MLP neurons of a small language model. Each row is named by its layer, matrix (up: input weights; down: output weights) and neuron, and shows model dimensions 32-127. Each number is 128 + 32 x the weight over its row's rms, rounded and kept within 0 to 255. Numbers have three digits each.
After each neuron's rows, "fires after" lists the tokens most often just before its 100 highest values on Wikipedia text that the model never trained on.

L6.up356:117111098065176122131141104109102144127145109085108096107089102183184168124168147098090128075170124093114129125130117136168084144148116126083117147131100115126089091102065105124126124128130131150147177098141099095184148145101177094183169118127126097117174148107204110096161121144109108096
L6.down356:158107116072112085070134157166191159173098104131168122093158162096084131084161108190125152158135140180063164180156146107158150097084154113119102104107099090218147090090093126106148164145112133130075106161140105113129132143187143169138084097126098149095078144118142122138134111135147154221
fires after: " "

L8.up524:150091133149119142099111105108156092127092163128103106149182185186171138168096075131113121176085164123163149156118091116133131086115075080103149106179124159154108168100062114091095134106192139108177150122159123136122123169101185105128151109146128163146137168090129072170194046070113187122
L8.down524:099113134100152140119142143115114098159123128115117185116115086078113135124159134134166117170194141161105102105114102180114111127145126172116105110162108156142215065132134107132144109150144104118158143062128148125075077179063133114127139124102160138154074105103128124135098190104111073175
fires after: ".", "A", " An", "-", " O", ".\n\n"

L8.up751:127094098118138133101168164137076146093134157136083100181107094072119120045079166167151121114129149115156135126136112073140126133142130116129164104139093066124151150154058143066153119192159158118156145133124144104149206145181188116162139088100124128180105118109101132164127117094113103064
L8.down751:120126082070187148141133140110115134117144187142124166122094133132087122171080078107056157162116113207165063155133115170078172161134150102149097116128122152133042147149195132178127098090108138120128085146126168088101065122133072170153122156150181126090154082113127113103159150147140129146
fires after: " the", " of", ",", " The", " his"

L5.up1019:106083159085145185111146150119098157127166140124105132082115151169176112152122073183110024098155125088092136105129108093141095179163057109122197139103162116152133149100109135096139138199195157106121189120206173043150112105125114164172108160103153063091121087187113072120133114135103180156
L5.down1019:128108135119144127137168129143151168146129154091131082185121123150123107128169124142083063137150144081124101103154121137116119123094051115128167130140143106134089135157085075082124157161171136082128125118130188117126134153083134111161117151127153076100083152174140128106119137110097123065
fires after: " in", " In", "."

L5.up601:088104084154165165119114083138181144093100171130102118095134091167112113125153145144096084116132150043092120102169116144132079101185084104118157168131109112114168157124147135107080154165136152134055202183079066085172146178145110091132102098124102195167074067095186114079107109109137126153
L5.down601:164175165125143110106126183118084089152108127157168141110107128088122178110119152111073130045113126142120054189212113127152174192090153163132061096121107088130075133119112123151135101095161050098147102086105156144116189082169081122159105156104172147086168171156133178127131133184111132145
fires after: " ", ".", "ms"

L10.up135:044116125114116153152123147139154132134115137095078075109138173155114097175101120190150121112145167095089109094109124122091147142102125136087150109158098060109121111134144171085054163157171074128181184151145125144161158143099108112169119107132117143091101123160110096122159139154075089094
L10.down135:132116148117170179092097149074103155161132064154099147115160106064069141156105140102161123174091153141151161138107119105119141119147011083127122128106128090093078121148134143135104143162124211114127106114099113113139144122115124130115088131109124155174101171143155096126144143160105165171
fires after: " m", " H", " h", " col", " c", "ca"

L6.up455:110106124113091123140133158183160114163097143165113142148128125189152161155097060128113041111161136115174141113110167113133110165126097149118138108147122094085172069119101136152135149143187099109201121143170119087164115177140091119158114149117112097129091163126163136095162132072149140131
L6.down455:117167127176126123146137101072137094199084128171136143147163099157134133132158104136175099160111091181157134140091126077093096184114098180098101153159105099100119047125143116104132091158157204065127142095143167142129115180115143155123097109135180130114108134112117149109123059167168135126
fires after: "4", "5", "8", "0", "7", "2"

L2.up739:105073120072118100150131105097091127174068138191134123146131155139145137148141194096140091198175114177129167179127129047123093120151075148127143090169107152149112110115138106153115126156156111098165133150128105094143134131130079106165124150104062102145120109121155155049163109109149116105
L2.down739:072101118130149131142139151134140138149151137112145120119104169132087133167134115104165108153099132110103122144091212116133138138125147112163160115112079150109126096092167077147127141162072201074156054086053135070171127143153172124166112127092120148152117101128164161088157120067180148198
fires after: "5", "4", "0", "8", "2"

L10.up348:148099121136163147145109099120157142153152111112142070130089129128175108161076117122115097094135066102160171085190102138100110153108111099129139159098137083047118115117102103102156139162127194096129134088080067114117102161074149130188109135153128121175121135129088148161176143126133197114
L10.down348:153170142076171171152129156085137167153159176105122136078084155140183079147088131101111128146135118105124131162095122120075119110176184073156092127119159170125171115156122134148171063160162159080162080159164102156100139091131164105061151096132057132133112108110103074098118099140123101097
fires after: " St", " sp", " W", "W", " R", " w"

L10.up593:134136097151102113140155149134176160120147046088099118110126101157120098040131123110058109153142077097179127116168151153147072099102085123160161138080140070085094106114063092081146142158122170148150182072129115134045181147072097166168118153157086147100110125150139165066114089116144115107
L10.down593:110217166154182132166129203143108094122136053168140096149131129124184147072169124119147175182142159078113070186159134087145127118115084135156077120143092087153144089124158091101122150145108106159151121181139129140148096158160138149115120083152089189116094142169126144127080142160113092116
fires after: " f", " V", "M", " F", " v", " M"

L8.up296:148116052132119116126112116090125124142095122136144154128187098124201160189210125171105022186121139137154151126147126112158031144142082067109122152154203134099094173118163108147056118119103133160128126194171078115124151189115125117121129142156100138135093095130150097082112117117155153071
L8.down296:133096121065065142107146063117146117129105163179091196085143138065117121109156096159141123085108129125079086123110176143118131151120140144114140147113115157104094104169168119114090128137162108163109152128153145095112201080076102081174104141095117171098176142183095156111117146118144101118
fires after: "I", "Z", "N", "R", "0", "7"

L10.up841:102165045106198082098162109106101152181195143131091059111205129166156157103157104138169102093199094076114180131082130174191140112091124128102120152129083097107137100176133137061155097158149174157107149062084097118121152127074121106194158130137162068117159152081070085137118139127122115099
L10.down841:131099140068146144101146180106140094140082136119107073101095154143138141100146199138129099171092127066174111169120102140128143095084153148079234108083138131117126151130124101119155105205113184101092163108067090106105159186205152106109141150134110087119076151133091159091158104162161163131
fires after: " w", " W", " m", " sp", " l"

L8.up331:144132116110139101097077130143145125152174125146162139110177118154152209098070062174118112158142099061105131105069125101134041124155142097078161135136158103133163148092140109120196142157138107137079184146144139095201123162112177100091041082165112115104131098141142066138141114148143100156
L8.down331:093157070118113114164129151151175096067052134134117108103129152112178126088075095160099111128091114117089133168154073149129143115152168129098160151069152107188132130142149129108133154163128111176143160086106146150116104095154091153139163131157137106176163143141140116166164144130118121169
fires after: " ", " with"

L8.up192:131159156083111147108149105095138154114157071148136125146153148117155164150141137168119076131154129022141119131160131137111151096071089156158172156182137078092135179128065057153130142177169101086165158113104101134115114092115147142101103099139114058150093142093094138162099093112153122167
L8.down192:128145178148138152139167082178112081179135181133093126114087097109150086143138082049066145137112101107130107078099128165138050120150162162117133103151113141158128098185044137057127144127079115066156151131120118086178168137134157138142182165129173146091091135105131101093123138088173069166
fires after: " K", " W", " Y", " y", " N", "K"

L10.up153:117095085074119167132202174110138129127097141163161153150132158166106102092108112212146086195102135084082129073158129116113085110154090164136135088181113104079061155107093119157063127159106173146101132079195106137142127075151149100171102116164086106130079118123139170100165103129097135095
L10.down153:121179093156102084094082156147115125164165154108154143084112125149136137178143107118140112118180141126150150136135051121106104104094149078147089140033175105157144113086186152160183147145193106133156079124161155131077180073118148097026136173071181096137198132187131065127137150109077077158
fires after: " the", " United", "0", "19", " ", " mid"

L8.up752:140126100069134128139129051143152107132146126143089072114162109171186156147160091141132114206173138058176173122139119123090061168149095061088147121113170172136116117123107128102098105090166081166120144151097112094130137115169132067122096126135128091113138137113117130113152150121101191106
L8.down752:117126150109153142117126083129086112073146177149139177132079127054084119083152111102154102106180101124113083103158113134126102124128143155203122106124099118148115108122125088156156137146107082187136114107149132111060160143140078197171147152132094113103140178157181106123083143153078150196
fires after: ".", "y", " dou"

L4.up953:127140115151172131133152141153149138170141104107106115110143118148135105156141150156086124162037141098153037110099126112173133174167082120125140136157172095061117137094119101093164136082161108131164165161149137128129122175153173074110124130125118119098081134116186117107100140095162094161
L4.down953:088140142136150185134110135128160129121109135202131126111138145159190091129132127197092186125166159123155117158150132105166121152097107127137088096096090120139097187064172171090103073120062133158124109145128128150100144126117070119120112153175124138150103106139169120093150081163155148181
fires after: " ", ","

L8.up252:153132107108119071113158086181128154121160116190060143149174140104113178080124079170105101106142115145166156141198110140139079108122092109111152105105080138101170138111158088153123112209140129138165169116105110114115148172148168083117043133165138112094046114124109107158207161109086138122
L8.down252:108108121131162117111109132105110124210161110126079121155103129143063170076125163086152091115141157139100103163130106112142112115106117108102108128113045107194133080143137100177135096150133175160144142085137136151162099119162049076135176154110198116151104097103145159111135079182113124072
fires after: " the", " An", "ie", " R", " Mar"

L5.up832:123068083153181167157148099174113216084137102064175125111142171138126093140079111091098119161108077106174086089094089138071133144124102144096166134111104128071103137075164103109143128113125159126104147106139096148126125089109127045110164114148111165179065122044136110148149166101111080101
L5.down832:087093119110172165149150117150135169142127136105114127126124134053142156107133109134111149128168119109120116142141158132124119184080125151109178154146169052157110130170156104117175133159177096096169161102162108148144149182163052109168130196060102100108137136130131137139148122112061141123
fires after: " ", " (", "ms", "\n", "–"

L10.up480:099149124133071110117086168167140148090134087116149136143169137173124153176128105175105101120156099069152075180111113080116126152128108093055118073143114092109091133176144082104105121167154107139189158109129101128140177110160108133173121112133137104070114079146153138040136127180133130106
L10.down480:172114181162092101060166161109100197104184115064131142134136141152098064128122158162118130115112130111069112166096139213122188105144126168159096126141136096063134164122138091103082151099137104159161163119139037114106166111094052090151123144148155099148100134142196134117130137160107143127
fires after: "-", " un", " h", " H", " w"

L8.up108:083107109155183105081144149130167134179119157084113155128101139186137134137151099164099160151072075045158105118174138102161146072133117075098143090111119110144120117110134152112110081149114128150119178079126168110108120105162135103118130084147105085106133073064177054121131105146095121137
L8.down108:135128200193123135135126089096111140128149113236132165159117055122093122076067095105131133100137139100137120107144078148129102056157134139186124134130088123144101109139151123016137163136198087162132090123090194147133027140131132121084138061132175159090133172127093146079121098088091124086
fires after: " ", "|", " |", " (", "=="

L6.up586:151167127173095105184119151120128136136130109172179141130197181145101105116138111088132135102057081116065151123132162109151105077142134192057091064093131087115074152200132099123106100100108083106135130113183135135134096103102127148160111107208146107149151108192098097168118097172128150127
L6.down586:087138100125113110191127100188127069124066134116117140087069184085085081117080114088158123132136111111133169142139151134161085123163146102166083123149127098169154218122154139166162083070111076122131111150093121142122124118188136140151176148134137156136148133153108063179123138161182177108
fires after: "1", "4", "2", "3", "6", "7"

L5.up372:105065128143059079124122159162152159158050126150184105119181176117108108191086106101137092121158155107142137147176140101098169078133111131128132125142143090160137124173126095126084157108099111121178147150108199157122148156136099073145143114177172148094138109108158157102075088181134136139
L5.down372:077144111135149047150077133145130122070133119124158134104082138119104082141111104105158123114169157135115128142129170097095103169139129146148151102144104139163134134095123092203126165101088125161118127201106090101187102183189128134117146173112154172150116117115096172122133139123150103199
fires after: "0", "9", "8", "6", "5", "4"

L8.up492:121172120142099130093131176136100133155146079102137079102139162172169196090104106172124125093097123126152072136112125090100152123113038120136137125103164124136108147106112121071129154081124080083141163122116176080096122177137085129192140120101115146132105149138146052116133085135126186107
L8.down492:139106132150091079148131124188128126155172121094140118125082087169074073133161133162102136181065106086136122110080132117092129117106082078114131127196104137143115144121068088060094137059198143115175092108151134168122107190084161146142153101143138179133084036048128136109097129126154078118
fires after: ".", "ec", " H"

L4.up261:119116154120147148125171204115179105145175121119110104116142105197116111114156148155100160222120146075134197111107091137093092144044115074022149137192164135129101145154118149124091095181173139100151091124155161103124141154063199061161107077161141144117105123070143106162103149117128124115
L4.down261:088137116148133172088101176106146124169112139132133170115148143112157199131120118166129098115092129071072112138136144123148180163099144058128114114077129087203137145131170141124072189122077156198128071116115139105168094153223141100123070121137098080119136122128197147170083146130165082142
fires after: " ", " the", ","

L6.up468:106138177063119185171160108096151126154121160083124148114134141162173148180139131084090168130164088194083124116109118121172110087111149175131165141072121121128128132109128125109048075149135112135094135105129101124148121118107091102155076080167125108114121089109115083081116119175119066095
L6.down468:111061101145114151128181118128156180136123143062051098188142182112128200112138168113186108132185172123113100105100111126130114057126085130153127160117113145105136119118163094140144140166154148137142136114098104172081116160086144070119132113121178051175113133136170096084144148154094165046
fires after: " was", " /", " is", "==", "°N", "″N"

L2.up136:146147068105112151145149094116136125116116080109144086150143190210202176152147154081119142181120099111150159111135121125119163154117149148076120127169141160104065117130052137073149160115135148174097128140136086089133090100095085172068150097198103077087106098068151082143087132135049160153
L2.down136:084160131104124112125157168144114098120147149138074084117168143141158131165156138122127109082139133132087104142124134134137116172153129127158105139090148093137128162140087141102161131173118125118146157114109137097174120141158138124048138149111078082081122097084124078107128147202129101144
fires after: " No", "al", "-", " St", " the", " a"

L10.up898:163123164164191151180147139098135102170180110115151113090125120163179134154048088100140078121189142157145078100074127142116136137164133173129157164053114132049155114129055098159063118151183123145157111121107164126127038117123125107161149130080093106156121132097172110102150115171111120075
L10.down898:137138102104159151106125130206127080089153106124102153131121168135100100130148132136131131131187068174152164091137144109113145090086199135131157069127102209135103174121118114117107099037111113165125116078164079114130097217180145137120103104125145075120115199119132089137160153138108145173
fires after: " h", " H", " Ch", " g", " o", " ph"

L5.up811:084131142134102093110155144162154160184062101104143129141115121185122186127181173172112078077199167137105137137132086087073068128159141112131163159139109088123055085072125098146105172198158111090166153148170172133141106198165132123167154108133105080101158158161123115082082168107084156138
L5.down811:131111165121111099147200081123120089159135133077181128144135160142076067184154118085160174105125118188085206128171255181100123134155112080111100163135080123135116097162122064132148155108066141189155130080137130092149104102106151130113134119140095123096158121102116145103149095123128143089
fires after: " ", "–", " (", "ed", "77", "30"

L10.up507:128130080131097138144135126080142167118134106085131103118165167148123096045108161093187149189179119127120119149132110139174160151113126177118149115177102136092011124086094101086163151133168148092153096072150113104147110150138117092111152146144152116083136123095158125087139145132112104131
L10.down507:118117119080134136176121143096125115146072170161119169122124144202158176129143135161118121051150055113122089096133098116128102113116158120154135118110104168128189063107088075097122165154147151105134169149161091102049119132182089127118089123094202193116106179143100191120095161107117111108
fires after: " d", " p", " D", "D", " dif", "d"

L8.up728:123147121147153081133096155194123197101125152109114077156134131199153164116137144122161101144119073118135121078127093134125063140065132164107167149098180169086132075178174090103106174104144100146097102126108112104224160196075198130169121134112131107142105115076121102095105133092153144112
L8.down728:119119140136167096116133150096142130132161210117122112104093117139125094100103103108092095135113077150042126127109112155093127104133154128148090127131069112112115155168144077095107173085116119098133146128188116165106131135085168128154163140081084088134098076171131121140112161134083108128
fires after: ",", " and", " c", " suc"

L10.up1016:085127179071088088143170164137184146166100067148181101174188102180080179111092131145079170141136133109093075106139132057145089120081138117160123117157118090099125097127120111120134193156124146189113142125162143128186194113129162136082125136156114033125113120125093118161152083125076139101
L10.down1016:096067182152098104107063168124139085126139123072154069131170137158097105126099120151128132115123048139089117140177158109090124180149131127163104145088142134106156107138168132095142119152169152126151098154091135150150081135130152109109138134080142063159100137140088159089185137118169173085
fires after: " T", " t", "G", " v", " g", " in"

L4.up841:127134108075128208163117075121147098154092146101179133112140130117120146145183162119083071141115158118103136154130094156078120085122145121089101151131128102107178111134137144108065190218146132108072105105079122089136181110048103103177098127100163123147109117082112143060099136186068094150
L4.down841:106130104154097149124173138093156090146120112130167082112162098146144104111110188130121110179076081093135119098143074151159142102173133108098150118137177121145108093172101069095139151091153116194126107172144101115165062129167165126140060106075173153099104115074122144170091135169095136129
fires after: " |\n", " Label", "|---|---|---|---", "7", "4", "2"

L10.up209:147084088108154147173170122101137101181139162097182136164119101110102107098098177101111124200163123144089129138132114151108174116124171090102177087124074090106157142124122126132079113143167104155086117111067134126158117140111148126159138101116077083118167136150128107126079129126119157089
L10.down209:156137152151075133154166160210148096135126092099113117096178098130133093151080161146112166119144112118182093139117085075185090089197111122157091145183149095143144134136114073146141111093153156139153132150107126129137147101170141113137078072121126160105192116131129118153110125196136109071
fires after: " a", " A", " ac", " o", "),", " cy"

L4.up628:110115120127108169079181139135145138140115148185094145172224134104149148124185186138093137147104118127107130151155085122154124089180127100086105123126206100071097218109132157074177119152164088127150166142103084085105176123129155077102102126106183105203125137104135087122122106096121119169
L4.down628:107080105206124103120138172102175073152089102156155155118137171169041128117175135167147127127173128135121096116132152176079129157081115152106069128159131132149075142122084137080118153139128159167156177178113135118137235115130090104144109133113127140130129090142176129146091149142159143217
fires after: " |\n", "\n", "|---|---|---|---|\n"

L5.up863:095116220099140192131195136174156156118159158193116138136125138117167097167136146127115130110093158158172137121135072132094174125111119079135160160088188122088132050179111082142128115151078101145170206091132156142123159153135152101097080092198157162141102152135119119103164027131139153103
L5.down863:150130129133136185127120180141136113130098150111143124088165148134075081205105114101129149146034154209122110165095114167096133133097094137085116149121151193112067122181106183126116174132100121048155110118113137113168201133112138082134118086109157188102093164106110174113116140067104136081
fires after: " ", "\n", " (", "–", "15"

L6.up44:140079136091149163134147104119127153132139149129097148163167115111146121119134129128066080100224128131108111154173114134087038125126113153159150144186163091120091164148118127119107169171110153088122163133164069106158176152140104080198068138181109161154072104099101177128190090117111173138
L6.down44:085094150086193126141075155042062094129145163149140145133069099139167098138125126156102165166090119158130155123127158114115193132177154145119111030169084097109152115082095163156124173110143127125128137121161119131111127155100189111116109140102098130121109098116084094092087108172147207123
fires after: " the", " a", " to", " of", " det"

L8.up623:128127065183149141152072139134119124148164125078105074114127138171174135119167127108081099140143082118112072149101163075100129166089091101090105104079184112121135154093137071068086100173139109116176111109156076113167136116078098113141142107125117100078113082173137077121164059143113149081
L8.down623:167109134136142151145115144123174168147101150119105081160137134140092083118084155097139117143101107132120118151149145089170183120119047133160123146088098165123160076060088077091122169092116126138128132118167199111082085027110145168159145061141151146100028156082102082078081116143172132110
fires after: " to", ".", " can"

L10.up738:105155094139175174102162112109076162161142073110146063147177126166096128087125107106117111191144139095143121129098157122165121063118182095164149107112106049093142130121120171059123111173145088100128140092090205110146112148106110143164082133103073094132159110173091084122087086144165157143
L10.down738:087215129116069181139168105129135119106105083111053152094098181161143139143134176126137139102113123179192042145155129188120138111095119141120088113116151151196128147163167160105079179163088144131072119112179137135140119197144078119190158130123165121114095156120136151115115202169091166142
fires after: " H", " m", " an"

L6.up383:109129137090190172120095119122193144162138162137227112151174132125133160145094123107142090160131129087147130176098103086125148103051040114087100106105164126163061118150118112122071116062124045103156138128180088143166054139128135110141113089144101121178099124131142115133174123111133151077
L6.down383:194127179072137158157142093144165153112120119166105199065140122126166147163126098115103129128121143094072149093168098152149150109143116081164161123145099102076138091127178051076143113097164097103110085148106138067072177156128165161148136121130145162126085121108158197095177131107194082133
fires after: " ", "–", "-"

L10.up86:130170065122074146157211142123139162152142103123150057113127164148130102055083083075102114151162144041185124164096143117126133132097148144140182120128157072115097135065069133110156148166212168148113115038188133128136127132152144132145076077180127137089090126106141096129140121130174141119
L10.down86:150126083086156121165135150122102110127113129090056145165079136142209123103190130135189160120129129147110114163136134153165131100158160145126105135155151138112125087160183105123122127206138173143143112143090134096064085086144147117127157158128154157113191094135136127128141108110121118128
fires after: " L", " D", " the", " l", " on", "D"

L8.up892:136111121127159168124155143130147107131152167118148153153154120184106107097093114080104146129114063103071055094097124098147113113102102085096099123118098096139101108131133107100161111106090106115191081162146167181131094142132130117154119061194123086084140046167129046118160062118101084144
L8.down892:105089167171114216201119111136120070113145108129090104085175081097114126159082076080107167131176116145082125167096101157074154105115149150137162084147108159139167134128142139082107102139091153203122185121145136111116129124063102153137129102151159113095124142065093128140188137124097098178
fires after: "==", "-", " of", " for", " |", "ic"

L10.up794:158121130108179157170139194127134121109143147086151104153120102177117166151113127183076109090172130106142086163150125148063100160038143141137114124144087071106149136189080085085125174159113137144137119134120152097187109133131108133111124104100130116122110055134127144129094159095153159147
L10.down794:113153178103161045116079120157157102120148133133133131103131070077146105130106166092105140108126096160171124129131129168119126105153162102098105179106138107138167112159123116097072107163132113091161106086230145120100109163130139128192145102144144135078178125104135129147154120077103136109
fires after: ",", " (", " t", " and", " was", " g"

L10.up44:055163135194174099114138115165133161166132106081114108112078129124191196173100106153140124159177128123161149159168151168110121067082170122077160148109086154125137143145094129140069132145181104140113110083140136161150103138141108107211044119171110098130093158107178118151148098116143170090
L10.down44:142124176121115208195120146100086177092156117129144145119086096123111089158114140117136161084148144110111153129168140073159160105129085137133125110064116188145179143157117115174149093132130060103134095125138140058089184188084157193033168120213148142077107133137101105124095108075111131111
fires after: " H", " Le", " L", " h"

L6.up249:159086141146067200108173162147087125159103113087144130160144132081106168121122143193045102090176098132186140126184099137080105113130118108110124103145153101118171173130108170133140106104169151136083133134133145119133153118113130131136122120142120104144143077156212100085097123152115082148
L6.down249:152083120107141133139152127112124076081142126141142105126126209075059133107101139131121153142101136153153138120162130103129146116148128117150143090156079097155103163126069150166116137096179115118116131178168095122136116102079108131125150109092133127103137103110166130161159133114113129220
fires after: "\n", " |\n", "|", " Label", "."

L10.up907:165128079122157154139154156117133127173140153080157100121170194167142149112186152126055119111116138103166152144055104128094123037063147128161168164133131097118078187118126107053041181188134140097129135129117070105131162155138143126109135142171153096108133113086129088143126100194151204127
L10.down907:073130106090140126162110085078092111141108098134131118065119137139140155151135139098086122192187138111151132067102169056085105171157153102167140118098135090079085142120145162089183144140114154208107152131123157164110125088108144103135116104135149167205129120126110116103121154103170096211
fires after: " M", " R", " W", " Sw", "L", " K"

L5.up786:120117071166139133108149160119105151151101120080185094154128106133123189128159120122080070118138133108136181121064122111129130133121146115093169155139141100135116082096078108113076100144152161185106191088184117131079108199150105141158195101169106092132114136119115105148140101147156087150
L5.down786:129112136136127125083121144128159140106100164185097255136146120140118140146148080126131151100129119095108104071085181140141104140169097117140137153113105157176136100110156124066118124099161118229158118118130141103120145163184117127151092115138075151056114116128162140158108129184135111112
fires after: " ", " (", "12", "\n", "14"

L5.up460:106126097086127197154143121111137142135063120132145111109118146097158141151126114076058119135225114126109110080110145094143153162133168126076188115149142093086097087185112137128110177185133113154110145117127127111158077143135132111162171097129137065139111103149096085101090125178106170137
L5.down460:129078107082137142174172140134109201147137137101114095143150123146161176151157142104131134107140105081092159099086110106119118094116107172157116141117113125131114166117097123100114124116122073108147116085143125166163117110081096096182111143172177067107124119137125107104087089178123168056
fires after: " |", " /", "°N", "″N", ":"

L10.up730:121087151109144111136170108119133158141149126097149055094192136148133133084150177094088095097153097129117165130085144070112153147101166106127154118066128119090086063095131097093132082126174170084204167109090114091066195110068186050148156190155119112132110114184137184129141113095174142134
L10.down730:112163110161149142123202160132168112154122123149166095154138098174124126062153090171153119136071111143114122176184087143175183117134100166112126152120076098136159112089107109114166122114121111079149128141161098190180147094168129107102111110089101113105141098127079131048134069112139143116
fires after: "a", " O", " D", " F", " f", "o"

L6.up404:069091118128153141083109157178082134147101160179101130138098203147151182134090126131087130111157157077166112133088091072191112156150160139104199121100118123162117103159098123169111138139160103172102153125126065093174143163136111169138125085168151122131117060165056118138113148171071144126
L6.down404:096105128117140130125153159129100119114131135115097168122113149180146184157097088141110122059154179090100135095100136112207130158154151134118145150079086140187120083119101137148130164153143099216120144141121114110156118168221098169140128102155134130128102083185117113101116110145146112089
fires after: "|", " the"

L10.up59:130124108176161163157133172106144178123143066144165112103160100109217147130116129199177084173202067109123138087105174147156117088100143098127157144118091097115127098178148138091121179117109115119145144057113101112101182159098111147149116105091130060157142113164115107139060101151137185132
L10.down59:135121185134168144148132042135079171134098099156148109107063068148123108111127089117105152051135136113082141069108093175194161154136121139108133105147137139117186121139127138140133146136110111133140186173174133137107121113122151140120154184118154163184151160159100124100126121098147094137
fires after: " y", " (", " Y", " +", " k"

L8.up659:107088074148147126154167094122093148220165125137169057135136114123169145140155172144136120163146130118154070112135063148189138134140143113124128096145124151176120112155100155096110191199171107119086125130104172115138177163167166124141111085108144068137077138154115136082104109136112132127
L8.down659:119109114105133113064152178139198143129178070099197109112203144120048129097111066121113142116098147146110159168116158149179181187047110195093126137109122088129034119157151088133123137114177127132115118108125105115151127133138172115127106151138170131143144142109107104135113129094161065102
fires after: " the", ",", " in"

L10.up895:150073131134074213116134131152091169147140071106119106121120115157136112075099148130061162161107166120107135116117096065141150156082105159113122147166107041098121093115140113076116146185107144154148098130102158136108111108138184110159163079204139156101109154164101087105070079140165121099
L10.down895:115084127171074144143125154130092108067092071130123214124136147122108133056162142169105164121149100120094125106092079128148206129097106151160160220147151116125167158088130095139145089144106132162122164070111061146090072130127076086150116058157111169138146155114143111173175106132166179143
fires after: " D", " d", "D", "s", " to", " "

L10.up671:154108149187165138122134160178158092138133151108114105097098129139137109127054148147145133112119200097155143128122059131163132094111130081066074175123105042124073133122095139055042198178122099129195115113125171144175093138168129102169137129148156148118150093100176115151079110122161094064
L10.down671:121110162196090123147101055147118171129193085103118218142100119126166167174143183158120078122133127121143117099088131140091148192093114138139081049191084141127100075136112108123100137145061138073068117139119106155093180124103099120166108158113180159172136095103118149182102177128103112107
fires after: " ", " and", " M"

L4.up673:076151138145161142099152079143152184166139160149111133113147126182180114118096117179110078086169138058165118152174136074129159098182069102164193164101116172142101106111138101113110158163127134119130157178137149150148170192143157115109076083128144178101062169121161113091176094161147131115
L4.down673:133104156137159184138117121113088180142112133102185114108137159115207142181113154158168096102068131110136125119137097097125123067182100126109200174162183131187115145124152153114103132175087107112119095149076145133187127113111186093145098079129116148110107139116133103127128085127090164089
fires after: " "

L10.up866:066149109093142157120155104109150115165134073069163133109157198154150144158162144180100067111133061107129104156076162161076078095097106146124172104136076115113103126144059094168119101104111091099123114160092170092158125085121144118141098095127133148115142175221135123149117145134099172130
L10.down866:137086119187121131140094048128063150146140104184122095097108094067119108090131127104075099141093137116116165084094120118106135152098089118130102136114138213136118150161104121116171136153102122145128196109110087147101155115076139136096183147152133186135152113068105115077145144123131145108
fires after: "o", ".", "-", "el", "h", " –"

L10.up877:151158094061147172164171163112148155091120071134121123191219149116157092122099092134153146189158122119162154136206080096168122122150153097149140087097164122127119146196076114096159103123147159173131152131146140119134086098157110125174116158130134132117124126167122136137132132065157123095
L10.down877:173080130145115136174079091095100098111162141115103126094092094180141133141102127136095129044173208139148071145123132127145108162104061122131072151119119136166203138115141127152101177096199082140154156160120133110165164144194159137095222130157141150143151118112087092131101129133108126132
fires after: " |", ";", " "